config.yaml
n_layer: 17
d_model: 160
n_head: 2
n_kv_head: 2
head_dim: 64
d_mlp: 448
vocab_size: 32768
activation: "swiglu"
norm: "rmsnorm"
norm_place: "pre"
norm_eps: 1e-05
positions: "rope"
rope_base: 4340.0
rope_fraction: 1.0
qk_norm: false
attn_scale: 0.125
bias: "all"
tie_embeddings: false
parallel_block: false
init: "normal"
init_std_qkv: 0.038
init_std_o: 0.00729
init_std_up: 0.038
init_std_down: 0.0039
optimizer: "muon_variant"
lr: 0.00247
lr_mult_o: 1.5
lr_mult_down: 0.7
beta1: 0.9
lr_head: 0.00719
warmup_steps: 200
schedule: "cos"
final_lr_fraction: 0.0
batch_tokens: 32768
seq_len: 2048
doc_mask: false
z_loss: 1e-05
train_tokens: 199900000
steps: 6101
dataset: "wikipedia_en"
MLP neurons of a small language model. Each row is named by its layer, matrix (gate and up: input weights) and neuron, and shows model dimensions 0-127. Each number is 500 + 25 x the weight over its row's rms, rounded and kept within 0 to 999. Numbers have three digits each. A neuron's up and down rows have the sign that makes its largest values positive.
After each neuron's rows, "fires on" lists the tokens most often at its 100 highest values on Wikipedia text that the model never trained on.

L9.gate10:461520490493456527511478494504505532475527527493490546457505546481477519505518507521468509460456522496496489494434498530485513527484493488526493442517527473514526492510502509577485525470527511515482520469454472499503521482483502507484489470512485471490521539452494488498534524481475544516516503520517496481541506531531503522506502544449490525490495481457490546524524483482503500486519
L9.up10:504513507487502556547496519511487498570486523536507501506534484473517522477477472472531503462445485499515517481520502488520500510466455486478492529520519485481507514498502491480464445501495514428482509475495486504496496515518511528469548501511476516466510538508503509491460506481500502438484496489443490465522505489458484523460543491548460476544519521499503506509470449489494511487511
fires on: "===", " from", "|", " with", " club"

L12.gate8:484532498506511491503548514562520499516510527486449490477489498521508482469478495509528465544501548507504524476543525488504512511509497478475459468531472500508529523529531479480520492506485517473464461509491495476517503470510481505540465511494560502506536513510542465526489504496504500529497458507495499477455483496462524442516459493467493520502490520453550516536511482503506563530534
L12.up8:524517507465504486489507477492515518531512496489499511500511517472548477568519507481491505524507511509479500455496507538507511465518501511481486498498454509508497499527479505499483499432457504531491486489502475475471565506504462482494489487502523465491555518525559455470484510502478516571520488503498508525512483530438490472500486526506494545508472487487477492501529500480499485484491
fires on: ".", " |", " age", " summer", " 36", ","

L5.gate277:485564490519505519488503474459491492477476489486466486488501463508476478491501534516496480494467473453531508504531518468541453476493521460489517490541466514509469517505489563505523443483464476475470531546481463479513474500495470499540481496487523512478511485522537521528451480455509457476516435508461525487521488479513490535487513485473472466535520483525519498499510529543508489550481
L5.up277:508527503508558440484482453483494532510509493474482498512513510491458555525498537501458486515543528486551550481482504508537540504477500527524504523504496523547499449499491508501488506483505506544506449529480525511511479495550486499533495460504467482442502469480525521523524513484487563489503508495522507516488470535489502504534521487504511536500502524510507466499484507474489516490566
fires on: " of", " /", " with"

L9.gate45:529525527447505531482469520515491473529490500485506495493535504504509521514455493476503472486495530486489478473485505495517529471484532541467548495497480440492538490501490475542496463497460497448485449473477539497502493499475501443475525467505535501470518509537552477485511491517474506513508495532527528509472456489508473490460507462524496542467507476484515512482452509511504506514507
L9.up45:459484484460461462474515520510519509498472519510496542482478480466453447502512431487479551468464504441521485550488521518504490496525488492517462544490509505488508518506523526490476496504485521487477468459498468479464474528489472508497486472471497523515473485526507486500558504521503509528518450477537519483488490490496435501498491503522483473505540496476494526529496502521494482520482
fires on: " −", " +", " |", "–", " railway", ";"

L4.gate254:531512501486526498474537525500561525502489427490492476479477491521545515514479513507534518454477474503525517481506509494514543477452511479511477518529496529489485470525541517495513460526498437470480483477526507459496509527498506475523512497459488468477529535481485506491535524468480496473480524483490527491527516498506486506450496501466516498511507529513470485506511480505468484513521
L4.up254:473511492489492487447479493531507493513506502580445486491487522499501517519505464514526535490500476491511492450539502487508452551508502487546523510521526543515506526495492538535498503528512506491488496492520535505521515486484529512520496468509502482517468522522480517516521516494492488497529533448537500497467522545513504419506469491506460527542512470495517558478483448510521488516483
fires on: " most", " well", " late", " life"

L9.gate213:462453503503457469451489492480492519512527492514508489526482516512491550519494500500540491519477472512520504512463469446506452512471515498492475508496530476485490498530538447493460507499454498540494505502496531495457448455519570533475458531499467468508497535498497485522499505484482484507495513485461527506503508553494511512481512530513503493498485521469543485497462482503514525463532
L9.up213:498490508531522486489493475510480450500490507480505523506488524480507512513505462508525517478544508532464480510515502474553502513501530528489488541502492489537431490479503535477503534485480507488504525498496487479460461533475464535451476486510497490487485529510516466492516484530521523500510511519540487527506491529526505518528519509522492484478468521488490473508461524516554472499524
fires on: " is", " was", " to", " are"

L11.gate326:526505492528479478538498500518502524511514492428521500532504436526471478477527558500502490484551510528460491508512454510521495493474499518488490494469513523509517483474533511488465521504404546493502484545468501479481476513481463552507483484498491531493519510521511531495535506465505477487532469493507533496508511508495478509489489527487479505500531523512491528483546491506523488516522
L11.up326:522495537518469492513492547504532525520511470504497553488476497512466495478529545498497518488489517550467507499536500497510475547506541492498477520498534508483495484449542503530503508513476510490503517582494486531518497521454523514497479506519498506452500514539447543505483514493470521497498483540545507528457526517526500508524527501517515443507523487509459490504484523519505489496548
fires on: "-", "–", " 5", " 20", " 19"

L5.gate313:469498498520423534534521492517525512476537517517490449478475494461486507487523458495524477536488554486505514521465483520503512503500500495460498501521520522491477492535455480530516517494491507491468521445481452509477511486452468494486490472495457541459514525492490529496513476477504477493495503504484496501465469467486457505483478518508529502533521486466505472519464496498533508483547
L5.up313:513456525497486422533487529509507465480506479501475464506462526491465472474471506494466491524490523497512493508498503442507497442508514518496475471509550541512507543479486484534483496443435528542489518481481499507436504492497517494478508502471470513456485525533477502522492465476521453481519494476487522528519502495552485487539537523505514506541507526538533452493491475514531554481497
fires on: " and", " Dan", " Co", " GA", " Website", " Win"

L13.gate63:483527540463520539472476539481490504493494504498467496513491475539552516483463511558502487511470549500494471447463476509504490513484506513479486481506559480517540492517489522468504505516499491535520478510535529455468475516511511497507475501526545482448485469502497507505513477536494482496529489505548490515494509468503496428510481496499498521525471525467511442473472499491488539525529
L13.up63:496483468487524463458454472468516493502472527478454518541495525485486524514541501537497496539486483443501510485521501502504506506489522501541509521528483497502473476527519474498436468484500460471499472505504538510474499515515512522498486523495511458506518502534491540495518520499517497485562492478476506494526489500485512434484530473533461489502513455505526501500517522491481480488481
fires on: ".", " the", " of"

L9.gate125:457513484494498548472467504494520547516507469514461497501487468490556531505536484493459518480461455518505495471498484472486484510527489453508513530513461514495501518481537531520487508506509489493490498474455457491540537462507502501454501510486483542532511481511503517513471502492513502486466495503511500504526482506540489438492485505464477544481505495485463493545589478532484500469484
L9.up125:470477491521479504480499495526530536512506501517505510521490467473531512485511480515485489478492460494518467494514492507525527476513496496506474509508508544512502491506563501505476498477491527475491541473476510505478514494551475470495492506508490542499523490500547543507511514487482526495498482497486454486511432515499452465528492483479504564505515477486505512550588510494449530497452
fires on: " ===", " ==", "==="

L5.gate152:488483474456497478508511500513506458484485462547499526506547493473523484498495465495540512487451492530512537522505482498520449489479522471458512521507536540485496477505540555530532484473501532504517500518551463487473514506482499528480479489501531510534443533461462484548517507509465563469518514474494539502524519527519463503479512539535498469477533504519504482486463469473527485492504
L5.up152:489503497495518521506528523490496470486494525512464507486536531467469500526522490509472472519500470540558501504489513524467583513527484515469515527503519489525453478484495492531466497446490550485492512509518504541475489464450535477517501481490529479496513532497503513483451476518537524520502473501512484461516542541542468487467518484499472479495457492504472494507470538501513498527515
fires on: "s", " than", " leading", " holding", " within", " which"

L9.gate183:477469525497499557484499464489495489518525483515497462508497499513535485478492518523491495534478537520488484476492445531500499550519523476532528535466463474510494535492501507520470505489486477489459478483519519505510497501509472444562531493482527497506557481497523521475546510505420490467502487527523473487524526503506472450482483471529544498506488480453522504508537502498430531472517
L9.up183:482508511487496531468516498553507511536556486508470477461496537496528502525491483504521499558478503476469489467484514511514483496493530488501474469524507516487487476497493521510508480522492505485490454503505518501443474510512455479540495464490526497491510502523517477482543560527466530486497503512484511470519503467476461532525491496557500550514443435513490543470536495498436520486515
fires on: ".", " +", " of", " −", " |"

L8.gate296:501525489457507500497466491478508488484517479481512502487509490481461494467507524487525508478461472510492475505515487544500531491490470471509519488509469498504554465569462538521492529489492503488508472498511501437524518516466492460485509495481491515465531486491497515489482522518454479531476502537571508510503541474528529505441516504501487491500483481480512553511466531510440525473475
L8.up296:471446506515483463513486494482483506460513516506478497521540508500478494493467510522519483495482515482536454590505469533516464474473500435459502484498507487527481467529512513526533513504511475537497499502539499507487508536468501536483495525524453486486484496476503509530537532500527494498526543467539511510493508522491529479501518507492461463466481476492477515511501514477546438517473
fires on: "-"

L4.gate242:548495497505527477473492506490514523506528499472533521496510517513483498459491566513528477510505496490491485506506511503499542508503515477472494485517494484526494532540526541548509476497471537504525504482463481457513465521488510473513523496541461500507468507528523502494466513524512475509525490495516521423500503507525503451489554480537508455510550497507499548521470509522470490486461
L4.up242:484504520497502525527448517470481476519481502519581497506484554476501545473501573554514493479471500488488507476482510517470513527528506462495493485499469529511520505470528482500501481464495546502492505496475522535471528486450530491468463430531471494503486515537497525511511535509523499513500533529543514508513497515497483522505528477486489508494495503527475495504490478528471479487497
fires on: "-", " |", ";", "–"

L4.gate82:511489494501523483462480493483482478481507522510539519518498494477480480504491516538485451453508470491494517491565505494557484479463490497483498515488509520466482477473501546475490527533462495469499514518475493479446488500484528517464496514484480504472458487486563488499533520543516467467544480471471569537507445515517517498526504511452452486466505507495478484515500516476527529497510
L4.up82:507501498522486485538515528484478500469518490488469500476499480474522504471480560525498471567534473504500511500497459508493535477469475484518495468526484490504455509460516552486476481514481535483509498458504526498484464502501528492473475501500467522487443511472533506497480492485543511482535442514476520519475549479552504496503521500486468490483535471485485529521460530435546517477497
fires on: ";", "\n"

L5.gate114:475515518472499496471532464505536490521465496528505466494489537527518484522501490519520466478446520490437457486479520522516506478489495472496519493520475496493485492522450539518510493463511508475469443483467562449487523507473478461515481499538484478494547506484500484544495481491487479511518465494530481525496528483528499537487495479482534517492515473483524505526517481477488522494509
L5.up114:489492438527472477510487515463531457497505493522499455515468502477477518502527481536501514509500459538496481488469465465508493544515514482497485453460472528515522543544485521518531473520464472529470530477524457495485521457469543511533501480524473494519507511463489493487486542487498524482478559493512467548486526527499496464501503511489513507538489480500511518498447461504490489536476
fires on: " |", "–"

L4.gate238:491508486523513520498563478498491519511448530494486541517482525477523491480533457563490464482491514470489483497498532487554522490478504482501513523494476514518471557506520510515466470511519464469482489475510545460530509512462520528458473503503459510515487480480503516490503491495477491495487488503512481488523491460496507492495479495484556527477511517523491544527457519459465507440519
L4.up238:475496496504500502514555476485494515509449514486483548527466488478507518487524466570492466437521489490476487498536565486531520529482523512517555519494482519544490554493502518514483464505527473477488495497523543500512482510466533525469496516496469496499500479500526508510511477509497488512489513493540495525535452476501545480492466507499511547477497511558482513513484522458466508448506
fires on: " the", "==", " their", ").", "===", ".\""

L5.gate107:508559525536521491515493538470485517519533503492485537491503523555492502489514451520516492514498443469547503486451523475518509491498530478493518511532509514491504534509565531510529487489495501492540458515460467499493457493495518498497531517460515515468495506514557510496530527477525445512522493521479498512504451498492475500489506489496503550536513558470497486485513510493540489519509
L5.up107:505512536504492495461461462489488500526491510487432509494526507520547566530508486490482498481475483489516527487545499475485482497491461548514493504489525485456499503470526491544517570535477538484512520512538528488507507502514538500510505508493533467484486512495433504529537516509532512472503525505511523526495492550533479527542533488472522485504514479518497499508466535514494502522522
fires on: " of", " well"

L9.gate433:478463450498490497507486498516475506511495520531475529474463499516494534530500509503514493509408476504540523480495497519489500534491509496512483482508496512482512519503531470469493509492460522512489459540489494502517528461501526551500478481433522505501517462491490538482541514519524491484506466479487548504505509544463465483525487494510474444505496465559551528464535492479480528473497
L9.up433:513474492498484532521504519566480472497488504459479482507488555525513509515477488456490471509473502498531541537491530519507490485447495526517497493508469525561477528523510506503528484533514500528504459492472502467480511535518547471521519526509511512514562472510512506489496495478475483501494418510485507527537486498440483501460469509515508497507466469532512516505521504499501482447514
fires on: " two", ":", " in", " most", " and"

L8.gate409:523445524509559505509485517552515458530514481459516551547475482504500505531517521503476495476446510514477484506465458495489522478481513459473470469497492467528501495504490484448476484468475504496472442522523509465497467509472496494493521535501488454452536531490528512473518472492485522461504530528535495538521503462518517499469499535493489524473499474465496482523515505490486501489480
L8.up409:470485521495542511476521508500519502510490510500516539519508527471495521519456531550531495527471470506475461551538497545540489493537457468514488505486502520506481487521475530495498514489527483478526493490534505465493502512506494538502500485512534506483564508466502519517544507481508489501528561514478530506508503501499464486503504527478505477451532497488441513523540499478439497468467
fires on: "-", "–"

L4.gate125:500557487506522479506510503477477469483493503520501509492491516462518480536458474530505455489527460482454469491547504532514504502441501501516487495495501450539499491518506518498517487521480502477509502494481498495474490481499525524474482526483495476470423451449488507483475522500513481497526474487485520483545516478519467474496451549535499532473522504516507525545475501453460472446506
L4.up125:457494475490501525506497491461507521534454509539501522484502525488488523509508482546504496472530482505492526490493559494471508492467523477470503503485474452471466488488467503458551481491460469472521474517519530463483486473499519501503491516462466503533451471497494488530516529541498529434500533498504534481504475503515482488482468504509451521459541510524528521491484495470499492474480
fires on: "\n", " is", " player", " The", ")."

L12.gate431:481451513512517465497544474568469507511492475540507509497496505487491515530462486458478515522514491530512494488480495536501545473477500507504504522512499542535496529502487488513535537503500511529524481526511504472455532456488474563487477462485506508451481456479508524527511490524483460530496516518520497497456482478520458474533463506445492514481495476531474488492473517493536498479552
L12.up431:499445510547509463519491481525492521518471494499479519536485497532492498494518493462525492542481556529491469493518438524481539521452492504511469517532506538496527515487529512501525516537526523571447449481506498518480488530510491521485489538520490523481489489523477463502501499484524476507505490500469525510479489514498507532492494480493517527488531508493510492484491553509505536475519
fires on: ",", " and", " most", " too"

L13.gate258:486501519527502503503509503501517516505496512490506462491460491479499490534445521498506520545523528500470504532523533504488482513525525490498504500489501479549494475526469485506528508443497507564492509540508516518475466453529553520502475514499473463488448506505477494494494534535478500466479494510494565490476536516510506471483529515502476551495489526466525523484530456487493536533550
L13.up258:506470549507519495517488500461483500480521486491518565506482486471493501483454458503487483520519546500480477536519495503509499503468493542485531532468478486469459499478501524509464493507488511502501494528520493502491518510472497510555502476487502486475457525444507489485553452467485542525487521506488459527510496514504494478504496497493526488498521513494526493533567492537485554474520
fires on: ".", " is", "o", "enia", "M", " are"

L12.gate217:513540486516544533498466495493540523487499519548520471504509482510496463470489499545490502473500557525489491510495493487505476528456505539510470449471459491514473503473508475495547474499499531513523516501524443483495498556514502461491465471452502470503507517462525515507496473462495532500526522497485511517521454493544532499495492490536529474535535503487516487470503526503487489499522
L12.up217:535501479469494480518512483505481534515467475460529507519495532493503467528472445477514496528507460482486505498473529490533499533460515479497549499512481503489496517552525491500473492506459504495541505484498517475506453566475475505503514490500491538460489491527475525449470542522508442466502487484495502538509476468502486452476547523499467490529508546479513528475527490491508489455476
fires on: " the"

L11.gate117:518523511496464519445480451470518494495466506529539491532488565475486516463491500495458466472439478485512505518511494517492488494510482507424522515517506494515536479515498514498495495514477552547482488472498496585493496496524524534509484490492493490538507520515504524478481513532542535500503522511480516500500471475531487531510513543507475570489473522487514495455503485514504520509570
L11.up117:502508522488445524440469507474500515499458502510529475528508513480463546446479497497490438493449486480477517503518508491490484539510534479490452534504504514518487480493505526493508494493498522481506495485488494485489472523506493537552512507499464492484533522502520526499489518549479498492499443504446507519504482497551466499495542538472484512511459503514506549515511458480486487498520
fires on: " and", " to", " with"

L5.gate97:475487468486527463510527469535473471470521451464568492525509477502468474450514501475565530518499483505470516513493480479466503534499505483490519486500484467514481445492508568480491530485499520478511469493508514515504496511501506480499481535477504502484475502496513489526493517475493453501485473505463550490547480522496519472522489469497546473503479470512513530531517509496492524504533
L5.up97:500504503506485473487497464499503473518525504461537477468498473521463514494484522516493489493505487482506499455504514436473532500503520512474489477536497482484555472477478548472492491500491438527515515543491476520452458478487509490524497510524464478466457482493533509507466531486472500526514462544486457484535526521519516522508512503498500507499537521524514480516427489465480501478541
fires on: " of", ")", "\""

L11.gate236:505541501537507504529537541509493464492502509507564489558500513465484487563472515450536523503443521502463548495498546500504479477506479523534541479490529490523499484555485520482491449512514493493472478524532503521491509488482513499512470529485475463482481515540500492481552502509470527500479498489485514491463494477462544528525501484515494540478447476467489483477471501489531483492554
L11.up236:529515581521482515500531517530465510443501491503528473534509517513462500494485528507511558493526476476458518534495469456525492487517463500482512468502457459460500503532467462550491549505499541512509494497456501500524512523533543518528526495503467493491534500464519479543479492536498509483485487510483518494495522512463496519476488508484502475483522500511468506438485491526527515487506
fires on: " 1", " 5", " life", ")", " 3", " 4"

L12.gate125:514492564474473477568490474541473485483520498503484459515457414495475520460468499480546481456456472511513524506497494492495491506495474486453512513506519542512460498515509512495474487484522471491436499519529483508516470483509467502479484524484522524508561508503508507506475482480514484469489487496477477474488518538463471494490473492504499518476524507498500545492480516493507506508539
L12.up125:517511542492480479528509505505479495492494499503504488501456453541518496475469480474528527413462476535476523504543519500509504489502464489463515533516504529520503506508514484502473488536509485501445522528508478518546472470483474525465497506489467514498575556529517492530506485515511511454480481502503493528477510531519492477467468537517487532478504491516476518503505519506536530494507
fires on: " on", " 1", " 10", " 25", ":", " in"

L9.gate350:508521496533460491528536438536482515503518538500494488508482504477499516515480480472511507502540485475492513485531477488499539497496524484488537494459482495469495486501516478519507496534475515500502513534488498439498467495504489492508486559529487525490461509527499472488510552501502508450520545457463534520495486472518520479547504515525492541494533463536506521480502539499534531513471
L9.up350:534503483473430472523502461492455501506503533471492487513490488504528489445490508531492479516533498523477508508539541500456498503557488532458501474520512503503484555489511483468461507516480493500532526503531498527471509493503522468495488461515522491521482505533525497481466543513515524511483492536483488531550484478503498503514509478522502460485473492558504457501482552502523528537506
fires on: " are", " c", " l", " were", " pl", " bl"

L8.gate222:514520533502446522540481505486531503510508485511469562496494492483480499495471502502506492454477451550481505513439527479509509470470460497464483461489538482477458506470528516522499533479509508530471521491457489532460476489500530512518508474495487493522509518488525485454526493498491486463495537513457505508557514452522532462499526488520506484513477485495531515475498462529527480519532
L8.up222:497472484557480520498530517469507489495479473465463527543492562471499552510500524536526503477468529479508494506498500523518491479493502495498466513538506516494479485501467492467467534473540456520527523496496548478533502496497498485494496471523479540479515550497510520546538470525519486476504515493446502478488528456509487505512572528488486491480532490474461488478512486511508466468496
fires on: " to", " from", " by", " with", " According"

L12.gate184:526469474500513476507482485470467505539496489464522511534497461460461470491502509508523532463515472481452483483485500542539492496489517481519475479541507466497520524521490528515481493512484492481491498543489469480500487478466553507504522504496476514456516515515473509510482555529482468492498485524495490494558509483549466511517504459487476504466503504571515536502451513490502501489514
L12.up184:523486482474515514511529499461495481524528498441493482500483545498515517470493500474509529495479458510514484496490480495476518488481528445515491510525520482541497427490500475500478511477495496456484560518470472510534543495471491463520487501486480507520470479472515520500495477497525528528550506539530553469528517491469556493477516493463459488491479506530472503540498542489502475519468
fires on: "–", " 16", " 15", "16", "-"

L13.gate13:557484487477528494497522509535479522524515493532531476519519505489483476508495477451541510472501518533521477505495519475481493479508525517512496481539499458501495475502505495488448488517518485499477529491459486520474477472472470522487477499478498506475513542476489566510521521466531511486537513483475491483527502531492503560494491469514495552483521517534495532429476487475504517482545
L13.up13:483474486496444493479513501524497468504542506465505451492509516495506496476505534484525500471495466493503517488486476514522497481483500546491523503507479520458537495491480500542453541551476511480514520437476464542498512522516461524482506490502460512518514546494511514518521535516473546478552499488505523536499499501508506531501492516549460515500533505493494512464461538527527482541504
fires on: "\n", " 5", " 1", " in"

L3.gate96:497496487506448458502494487469564486460511511529512521530497515476560544477499479507525490549469512529527510448498504506554462493493480493467521500541431542483500513505528507469521498507473494512482477461515496443530488541519506550480482489525499535497491486534486492515453506460495498513537513533535480480508477498469487549513480509509512515495479489485482510533528477506533530457507
L3.up96:492462503537466483521514501478480506442495480503428517531492478482502492497504503478496484459494480500477435474490492483479499494497478511518477495494505476540503531490521515498471482486500491543498554493498477461490492481513509503470529496534494516465487481527512538558509512501499485525519483508507501530500503477512504462484484465507464553486536535512463522565507522475456593502516
fires on: ".", " ==", ")."

L11.gate118:509472536482511493496492475541476504472493497485530467555530508573500514490517522492494539519482495494508495531446503444448509518490522497510511500521501457463532493475507519509484514520457463474511478505534493468505548513508502526522503501506481512506526522537443507492483448481493510502511521480478518536511521468509478451571498484506504456514497505547463510515510489511539488472514
L11.up118:513521526500468520488504490511489527552480521471521502509490506520512517482502523511490493488468457495460483542498487460501498508476590494506514438507531482508479504467455489513526498469492519535508422516502431467504469481476507514513491525511485539514483501528495490471479499503458477505508507513514501496491475500513519468483484487559491504488531494530521497494468482457502468523541
fires on: " (", " of", "\n", " or", "-", " and"

L5.gate98:480461466483454501519470513460509475501483503476529501468471510520530484486477480511513464506485547515513451520441484506554498506467553543478467468489515494513467530525503492487519484487493523545478480517489483479496477501508460501505469483536505471457517536507490498490491524483491478493537517521501513515456524484497478488512489528488514507523538462549536484480486485531464510478467
L5.up98:499469492482443493520456491484492503493484521499520518486444493516489535454489471491523470475502513500485489510475519439535491501459519510488517459479473479509479507518447530479537525480466498521465484495501486491498465514495535498535527486522535478489507484479541467523509543483471498476524513521434510478467520481505465470488548524458511477529511484522494488495493499520507533500455
fires on: "–", " /", "\n", " |", " Position", " Pos"

L5.gate112:558501478517484499501465559499496518491479498499512492509497502514529468486507507517485551534491473505512496555491522507511571516482527477542500496497492448502491499518501476495528443506526540495547541498529469506506519513501525509540527498483501498496493467483514509540488526527484509501466540525486479519515513476532482444451496513478501488522503516524534505440473466518525500527465
L5.up112:516489509495473481518468501540512492479474498534493462470506481488517494528474501501519515512497498540519468523498481487547547433480547469512506474518545487527485528455484478521539509521502509487523525505451542517488506485509445498548497524490499521513435519508522509510507489531507424532489462512499484513498504495515486489456521512502467494532536469534534502469488482476508501527471
fires on: "\n"

L8.gate202:497519541502532477524516509481500482531522501471492552486527498488485502524512511501500480494519463503500497507481509474492495505452524467465514538494454507526473503518463560470501477482462483477464510526500510456472481542475492483470480558467495502446453505489489488514492518489477464428505479489503547469475512506490486521541517476488498480511499537555501502491498513443501493468528
L8.up202:458531491491500515483514561491481476522462510483518509485502522430509506481542503523504516528471465479530458506533519512508525495460525498491491520499479491483468553516538487493479540479457509465477503513533518471512498507432504503484505527472515498488485516471515458478498507514542502459485501533471475495455547521473496506506515506475456493484482508525527504493500526461530534503500
fires on: "\n", "."

L11.gate227:508515499486496478471490489492512518529508496523498461512521503477520519503506459472534521552475527475510487479505531548488469502518518466489519490520505503503456525518473471481494508555549483492528472484487456506487518503491454490548510496447492450441510456477459518492534520490450464526499478514481522537469506529492494546488475453505517506482511521485515530511471533491549506494551
L11.up227:546508505515471505522483534493488541492452532517501474501512493465542482434505489475501527510501535538469501500521472507466518490526513473508524490486497442486488475527493482521532542511528516486555502506510528542560495516519513477534479482493505503469517491478476484441530484465499491487496492542486464525512490515518506534481480486500509517503478514467454489448524556529484512476441
fires on: " not", " never", " be", " than", " just", " of"

L13.gate232:537480486542440500545497508445496508511494531491507478530508508529467439513498533497490485522545501503492491512502466484490498561500487539503498466508460512473488514548521536494499470525448473433496494530483523530524495522536500509512480495513509517509481527515561494519531473491500533516529511478474465482475519454503496493446503519509468509506482479548518492517455494493546541519520
L13.up232:486533497468513519512488433522465512512570502487532476461495485468508509474514501492498473509483430480519551487484555524526502495473518496519474462489501459520491521524490470513501478508503543473490524508516513481511490528514546458507463501512504453528501461547507496530492507519498487502485517506491483522516509507504495534535527539507521485570523489532530497545464530492509485523503
fires on: " the", " are", " were", " These", " two", " these"

L11.gate203:468456463524477539496497485547451480499457492564468512508537503513546520534476489463548483497439450523523510521523492508528535489502549474504525477489478518512482513525482483495495543496503474474492486505490547521500520505476460494533521509476540502477542455497566511506539478500494479488477535502470488517461509522485490498514509488495512471520527477494510499525489521492556481501506
L11.up203:499471522511511511501478465513492474475431440521530468486468478494480500462473554515495509493503489515493534457545497516557481462491504514484498481535535493525468524536509491518464492498481488518518505499528518505478519524493502489499515520510492511451532491515516503501499485504507441492481551539539457481486487529519462472452441458487502509494476495475446514536510507498513510493466
fires on: ":", " By", " than", " over", " about", " of"

L9.gate187:515459506508503560489521455543496503490520496497533517469426532511494469519529481544495498498543420500520499483460507472500502491485476477527480531463557539492476504484486487494530472458530429536507511517472505493527479475502525515516496493488489492482532510510488502509529486467491518449503537491519500489502506479516481491513526489491493518487531494491493519517489461507491488520488
L9.up187:531464465468499497546501461492541480492505551476444508520530501473521500524508510478491476487518540486538532494503515507538529521490501522512471521506525483499479483501506520489515515474475494471506518485512496512464512530508512458494445545481535494470457473455505512578514474485516525512521504499482487501476508496483470565517515491509509522490520505518516494478540486525505480510483
fires on: " as", " by", " with", " of"

L4.gate58:467495532484462514513487513524516475480508506494545479502504485483494540481511514463470549509507499516464526491454500536525467512536471505507495490511483482508465484503514491511570523527527522535491476488485496457493532491513503477533501492532472552502469560524512497525491496485488510512481458494474521534510495472515522524519528499490480471474505482553524545504514521562493515479512
L4.up58:523512503487485474460494497541539483526480519439553466548499505494512522502491486441512518510495540492514480472503533508531512494485540495484495544506447542480492503511507507523492495504494498545490483523493480443476494522554515510446465565499478490497516512537464510479537511460487480526527530498538499490510472540467535509495507505512549495476479533482441488508518522500517515493487
fires on: " South", " end", " last", " autumn", " summer", " rest"

L10.gate394:474465514499545510503503518456498510476445535477539498515502513506470466464471484524526519494515488484505460494475491477505502532527493513522538536496551487504458459482454475516525455481480520486534510536500481509487462503522517491512421511495459494488525557496501474467476454504497559475516486475483500525490497480519525493519505484514502476497486471487493481484495485509515497509552
L10.up394:467497504536482506506487489500469550479526467500513488477466449541487480486471489497520523503505472493536518556499489519506556565475536491485512504507480509514502481472470501442452534500510508501529470502489505495496477525473474466523464494479454481437471494480522490506501513513548486477496471499509532518542530490474491476512519548515526452502540453501511515517502492475493448525514
fires on: "\n", ",", " the", " (", " She"

L5.gate215:472469502513497466524524492508465466539496503432468521493442489479499492434514496522499472469479493493520505465486511485523552489526507443481523492506481499527475535485499487490511473496480490506506545477493501470499519518481487497451547518528492513493495490495501510516471455529503467486469500497446479493504489460484507507517466488509535537512467463517524509528495534496489531480533
L5.up215:526506523490500490465562505510505510516491552507475523496479507450540486510498480538501514508452522479523516507476524479531491505474472505526507512509495530508464509541523506507496460505494479512491512494505543455532515509427500473465522552509470485508565510504530493503486506483502492501462510498473440486487461474495498500537480473471575535486513521538514524522486506499476506480475
fires on: ".", "==", ".\""

L13.gate291:483517476471511502526501490471512469474477496536518493476502470483558478462484520505496461496500500532506477475504498478530520487489518525497501486518488511513521526501503547513496502483458544485455478494524498472523527478517431458548538488512530499468518559474528531540479445550493525515483526546480538506432530485494507549513531515501514489540478500479487547510480485505506498544521
L13.up291:480525502507492527495472456491493500482525487508483464533490513491497499556521462532510530523488467549475453509496517484531467489485539495473497510479508495499509509490497516504485516452504528535490484467514518490489461545495527458537525488520495493486536469490542476486476514441451531517487535458502504468486463529495470517513475465472471531488484453484536492508502486534505549481516
fires on: ".", " |", "–", " 1"